From a checkpoint of a small transformer trained on Wikipedia.
Size: 15 layers, 4 heads of 32, MLP 640 tanh GELU, 6.99M parameters.
Training: a variant of Muon for these matrices, 153M tokens, 13199 steps.
MLP neurons of a small language model. Each row is named by its layer, matrix (up: input weights) and neuron, and shows model dimensions 16-143. Each number is 128 + 24 x the weight over its row's rms, rounded and kept within 0 to 255. Numbers have three digits each.
Before each neuron's rows, "fires in" lists the words (lower case) most often at its 100 highest values on Wikipedia text that the model never trained on.

fires in: "in"
L3.up198:165128084149121169131081141159115160127109161121176135121127118099166093109111161095097123104125173134097165126153129128137183138130083153131121086108136099128142149125136151099115117120089104170122118161110154123151185123110134120144116133086142141077132135121122109124101100127119132122152144119156107172104143140122122134150132151079171116129154154164164134131080129161098135118136

fires in: "cup", "tour", "championship", "finals", "round", "league"
L4.up489:134156104132079128171090145123136116160113149079095123112117123083142133091112113107119127107123137135155150162141082163099154116092129113117099076122119089142086118159119108071119182162131154110107141106103149112119118142127145125122134128136177105160128119153132134152174122128107138142154120111170138154122125116169143176117150137155107161115174106157150146119110104108112133139142

fires in: "county", "country", "party", "world", "species", "european"
L3.up410:121149115163137172126141115122129142131129095096148174120134096120077103114102110099126111125113115103109117116064111129124132129114071148114138119160130107123143133144104148153132120125159121158116143088138129082161175138069134148082121105098121159130089159134130114102150117111127134112121137114176112109168124147161105134134130078127141128146158117109131154108112203149125178146129

fires in: "for", "over", "hold", "on"
L4.up452:090142130095160144170150129130095130144117121088152109165107150132120136133161144113144141123112167133131128128077107151090105139143093130144157134147108156158133155103135138167125117111115135117116122080129141130135133119104136105169095074125141138150126158126149115170086113168108101166165187137164149127112157099091139094119117143150106149144163109114155112124098097119153072146122

fires in: "of", "s"
L8.up312:118102144076181139106155149122104103122116155132148120137124128130136074152101127122111150138120138112092117124125129107128148155129167146143139146127167196102155105130112137091131149123116150144131137120132115117118110087117152161138131181098082199063135107146133135148109133132133092115119102134119094107126108094135126098116122116099107128113132116130123153131113106174130161184152

fires in: "next", "following", "first", "last", "presidential", "same"
L7.up284:122172107109129135148095122152146134158112127107119155106128152124116109152084121150154145183169125089131108141103147105145142106086109160146149117132110104062118140162095142162106116096145127131117101185155141123164136167113085139069080152136110111090119136139142119132111136135145137149134105170121158127124128108097142123104114145140142162114138091091142104108128112157136112116130

fires in: "of", "by", "for", "as"
L11.up219:155105133127164147134143116104140101102140146105165117151131148162136127113104122147137106154156117113102084137083095143113139095108097142094085089166122132150124116164152131141125147119129106145145119152151135112132149140114066164116158119071105144148083166091132147102156142099121123115142127100142154165120141109082143125145129103120126138119111107101146127147067160128179153184130

fires in: "by", "that", "following", "same", "one", "first"
L5.up551:099147132155112132129141123128116140113103119114155176158116095120111129117140099091096129116150121170148175151127135153116099093136102143117095191123101111133120145182151171106116138072128112108084132128129146107126160160133127142088146100127124128141127150115147092136099136148136173120167129145144111147118139123127119132130137136115145153104131097115135129108117179122178149154120

fires in: "in", "world", "from"
L3.up78:116084137126094169104151149141147165151151133087081111102145117124144130131124138101114079135111126144087136134151150193154150132120123163142150089108113114105138115114135131120142129189115112135083136150113162125089181077131130101163098123105121145104143138139133135092124151151123102092132149117163152174099126177138152133143134145123137139094118135131154117156089151109138125117158

fires in: "of"
L7.up452:103149123136093158142144154120131116094152137106135151127112139118143083151116109151154093142198112086115069096118141131121145096071154142095107169089133166101120096111088153153097149124114171129159160105132144127104111096194145147132143175128130149107112102129138100126106104121113125154158124137179107126115126141112132138126106131136106133111133141108146164146116147124151172164171

fires in: "in", "of"
L11.up632:115103110126097152146117130185117131122125162095170135143121145140129129094133075128098126075144146149099090120120175128121127151103151098122139128168127153066155137137126128117093178130142124144129143115126142125121128137109177113157135157148133174106100135116142165158150095180105111113151122118121160139119129113143107141071139086092120133110129128122109134083117144118075109163158

fires in: "of", "received", "took", "were", "started"
L10.up160:138121113120108135156146130182122102120139116137121125134114150171139103143110113144121154078127099131109129093119142105155128090110142158163129130117168180067146080147125108108126131122149158125151172138145092122128129113134092109109077150134119121110120114123121121126152152153133112112104101114174168108167144124101115096090105129136121134135150146133168131142138116140147156125178

fires in: "which", "also", "it", "can", "may"
L10.up351:145140124118071069140096129132137109124111128115100100159109115124157084123130160148112143142126095131114068119128161090089104134139139137168121187129069097113144135097120109144125120100087120105089156114102154145153116162140140111109144148135098150122145115131134170137144149132115152153115095111117148105151086118125127164140153140137125164174178110137119148096151166153132106096119

fires in: "s", "his", "has", "awards"
L7.up130:152154118106102125088143143187118124162113129054112192089102071156127148119088117127143143115120078125129119126146149156117116121127124093156128115118091126132118103096158153077131109098113171107140101122132154125112144139112107144138105140138111133110126167143145112094159139110136145088154112116106161146095129133117129142119139106150096134171154143129121206108146171156167137165125

fires in: "his", "s", "her", "footballer"
L11.up375:144143146143102137084112085163130101125117151145140124128115106135129118168088131165154144113082088145104091072109085084130095134099172104194139137107109148132127129132155129089157150101145129181154113156120134114137103131112124129135104122116132117119157153101081144176152123106114121158133138092122145158091110142154139135120140105143126137138078124121133120104121063115114141155094

fires in: "to", "with", "0", "1", "by"
L8.up612:107144171087133093114158079114131128109117133104122115118127111169119120165138110116146118133147133133173122152132146126113103088148122140068115144118131148086134117079189117184135152145061174126158161132106151154121170140102142117127154135068125098119140151148109132172178109103145128138144132140135145114100101120126168105123107137110129128141092123162115143110123130171145103132148

fires in: "first", "year", "career"
L4.up227:096174143161178098112179152140098119181087147128102122131118131096164162140150125132163124099149107120138116133096122118111127131123145141109133117146147131136144130087106147147129095119142102091126145120112131104161126130078097111102091196150127108099131109107115120114090137127132131123178134121154091163136146164139170104179137137137140104109091112128144114110174147106101150108095

fires in: "their", "second", "s", "main", "third"
L8.up488:156102121131200133145114140175141132130150139127134106128127142125130096123152146124111091091115097135112158149132170128146131133139112149181135118118094140128156187115148101103162113096077155094148150134114124126092073132104147153160085163085154149082118116149107154126152171141147109122144113118134095108122126113131106126103142091082112098148137109089128133097117129133104139112070

fires in: "all", "of", "more", "al", "two"
L8.up419:130167131166127148092171139152164145100169132133123099132131171113139101145103153124116124125146089122095146129136136128128143160128123098139144117132169126074120128159134153115117136128089128155110109177139133085107140102123175143185158127118104081084132130102100104193105146122101125135125104132134139130096145135142098128147080114079118126128119119126165119155117141096130174138136

fires in: "not", "it", "rather", "either", "often", "also"
L7.up263:122151160166136091131146133142123115139163157105114154127129119175156134148111142126156151092118110136163130137154098119087140118095114137136130150160117129154167116120145099095162150077159094104124124147139096114112136160138124126091140201119110095115169111149160124092139152112091112155099122106131159120159112128173133177136136138090144111131145137123150103087114133087103096105185

fires in: "the", "other", "another", "prominent", "of", "one"
L6.up616:127106134128162153158134116127092120107111142104100090125105110131156131125117139117125135098112121153148076185108179109139181115129109109089162157141098158113153119147143140147108126107108116124146138117168188130136143110124102142127129143126114085108130091114168143109067201126138135170143120125143173143082121140135120128150099097103126132121155136097145132180090112106106151138142

fires in: "for", "with"
L4.up261:142138133120119139094169132153111078114144135089174151111104112133126119128144096102130112112162129136136132098127107092153159096176101142136131130125182114135133089131123085133112131121125135127170122143138116115094159137114087099157117109078178201081124151171127154098125150148166112172140100149156136146116138131096130134137128118146126180120100170145128104121076126162141144144154

fires in: "of", "with", "on", "up", "for"
L5.up413:110126109108152121139111157171147105104109129139112151175122178128129151155145139120146143086167118141076154116140100128143133107110114109118131108117188126097116173159115169124139172158120125097163153118132122069078139141159150183110182109112101146070129119161104114115142135104119132132113112135103086145094131148133130111106127094096107100151137137115111143141122137102089151136100

fires in: "of", "other", "all", "many"
L5.up487:156132122112139174143123133121106098118114127140159136124093127081121098099092136124129158125153133118136113137119134092120190112145107151150149103129122148140151146098162090125160146171091078130131132150153137108111129137098151152094142105124107154105112125112128067154128167071093091110115124094148149112109171116135153146132082101111112143151120147091172141190114118138111165116132

fires in: "of", "one", "all"
L7.up389:105186174129192109123117135156095108153124167122154111138120117116138144153125087147129124135128146115118124133100108113139098084106108138139126125141119138156178125103109117131156126093118139097152149140167135166113119109179083142095111149134114126091110077153153114132097145133096123171141130130157126087149140125136130130092132114097151125086103136105190116170136091098085154122134

fires in: "league", "university", "championships", "medal", "cup", "war"
L3.up125:131110132092105101118073144148115143124146133098158127122086123109092121103136127141116128106149133085169108125118102096113136152135102109135150155112111144154107130102130156112142165162132121161116142130095120144128075083081163147125100153085121131130139156093157069146098124113109129157133143129130118145164132110136134148094141140126147184149119136186138139131153172179089111165098

fires in: "into", "in", "from", "through", "via"
L6.up211:147108089133104151155119183136138142115130132130158117115112150128125100160143098115075122114153182096119146121175113141161133088134101168092150126134184085113107094111119137144112158142106112098186161118108149111134115138147114131160105091089112172103176121135086123135092111145145147160115135130152128162113119082144173161141110088136131144125144103114120133138078162127112129140129

fires in: "as", "not", "it", "his", "him"
L7.up313:128124097105146128124133153148187131116153145105133137152160139142131110148100149108081145140069159113140150128158140119111144139165149167122166132153114152121128143125132141094139145098078117140112167146182131132116123103104067148103092119137116156105151078127151126136130134129120156158112132089112162139145164139108136116111088131137089137119102090131186117153127127098114109204122

fires in: "of"
L5.up443:131140108128178114153158142110123083129112142127161113068096125111154133164126112165129097109138146126117095122110143121109118099107138165144126133113101131095106146139132139161160156137086111114131135141139128109110157129109157181167134133125111115117078160136152124118133134174093105123162105085134118105147191138079170117083118115078137171113080157132181107123115125121127141129171

fires in: "next", "there", "same", "rest", "those", "most"
L6.up254:097148156143139171155132162140121101114134118160119121145129148116130128133155171120091106110093113141118104142123135140097172117144170136175146135094122149145151119110129097147139100118085095153136115156119098098068124094113111137107148140118121182056176180104126138133145122139093141099156177179123149143126099108146149126160133120101110129105132108103118102145157151126106142131118

fires in: "or", "and", "often", "sometimes", "see"
L3.up336:121175125132111110182170127116115118104106110136155122118089104105161104126127191139135101152132115139134117179100104125150101151097103114102126112187085131118123150141139111129126148145144109101137155125129096093111137123116120131134098120125125113123127131148139136118116119105114108114120128128176134098171164175091143122167191113118098138109172143141139080109095156162113134138086

fires in: "career", "called", "single", "song", "album"
L3.up208:138156152184144103103144144149121138191095128119124126089137129123145145138128118157110175128125129118176118162138141118153110130117107104123106153145089079081135116130142171110129076095088151115133088107115102120145123147116139118141133135124101121166127090127120119078092128104135108150174121151152116147128114123144089117165142132111158111124152143148144120113104095141171126163157

fires in: "with", "have", "had", "on", "has", "his"
L5.up227:133091151108121148126126129133109120068170159085124108122108119137134109136153107151104088103162166155094112118144117129100103118153120169132150108094170161133099145112118120124107109144102142159194124195122148080097163139096106151136122131105143134136149102164164138155113158124132144099110144112195142099137157100118149143107092107139131119144133129120125133119096125147145136136127

fires in: "in", "by", "and"
L4.up512:155093127132106185155112099131128136109121141181148143106130163100111094090112129096132140140159157114124135107147108117154161106126100112122154119139135147164086138094147113117127143123090100137124130141130160103095141135076124094110106180140129148125106142160203116080156134101113138122115112110161127136157121096136112122166140115122120117200175151164115096142079115140118150125093

fires in: "in", "at", "during", "for"
L4.up407:132103114127089168128136142125113162079149150110160123117110148095133118100119174141127108109140164136121113145141122088113126108130090130155120124108149146153103153126125130095126156066091160118149148127112125155142133096146153136135079116108115181142094096145113099142123106151130123110133119129169186175141134161138169124116153129136141170123162097155128116071083104131130181128144

fires in: "on", "along", "after", "during", "of", "such"
L7.up81:107161120127103118118136124142140133137123124074127163107116178118141154088116114123116123116111100116122159149121085146110093142080122136105149129135102135127141107133114116120126154180158145073130128143128133125099156127138141167114138170128103121118160129135167125091173127117089089178136111122147132081122127150153164150141148123145090130166140150151127105097110111122131112172099

fires in: "as"
L8.up107:157135115103131094134154138130132098136140158125144130163114144124134107127097072095123141148103127148154130111116094134130147095149099154118098121148139092119096147118198127129139162140111124099122144095154151122155167061111064115106141118102131124118100170150169130152097122134113148149160110086139122146159165104141174148107113146111140122125113165149173108132135107094112121148124

fires in: "there", "same", "chart", "following", "awards", "netherlands"
L3.up400:107127100154086140159128122138202126138085118129130090108106133135133145130112138146092117150116128127126111155105146125126141141128109124144136107140087103120147146118132114108141125078090126133117120117132126137097139130139116131097137135128166149094180133146180081092138119146143115101151137118081142118124134131167165087088153144132094121137166128093170149135121194141132152158106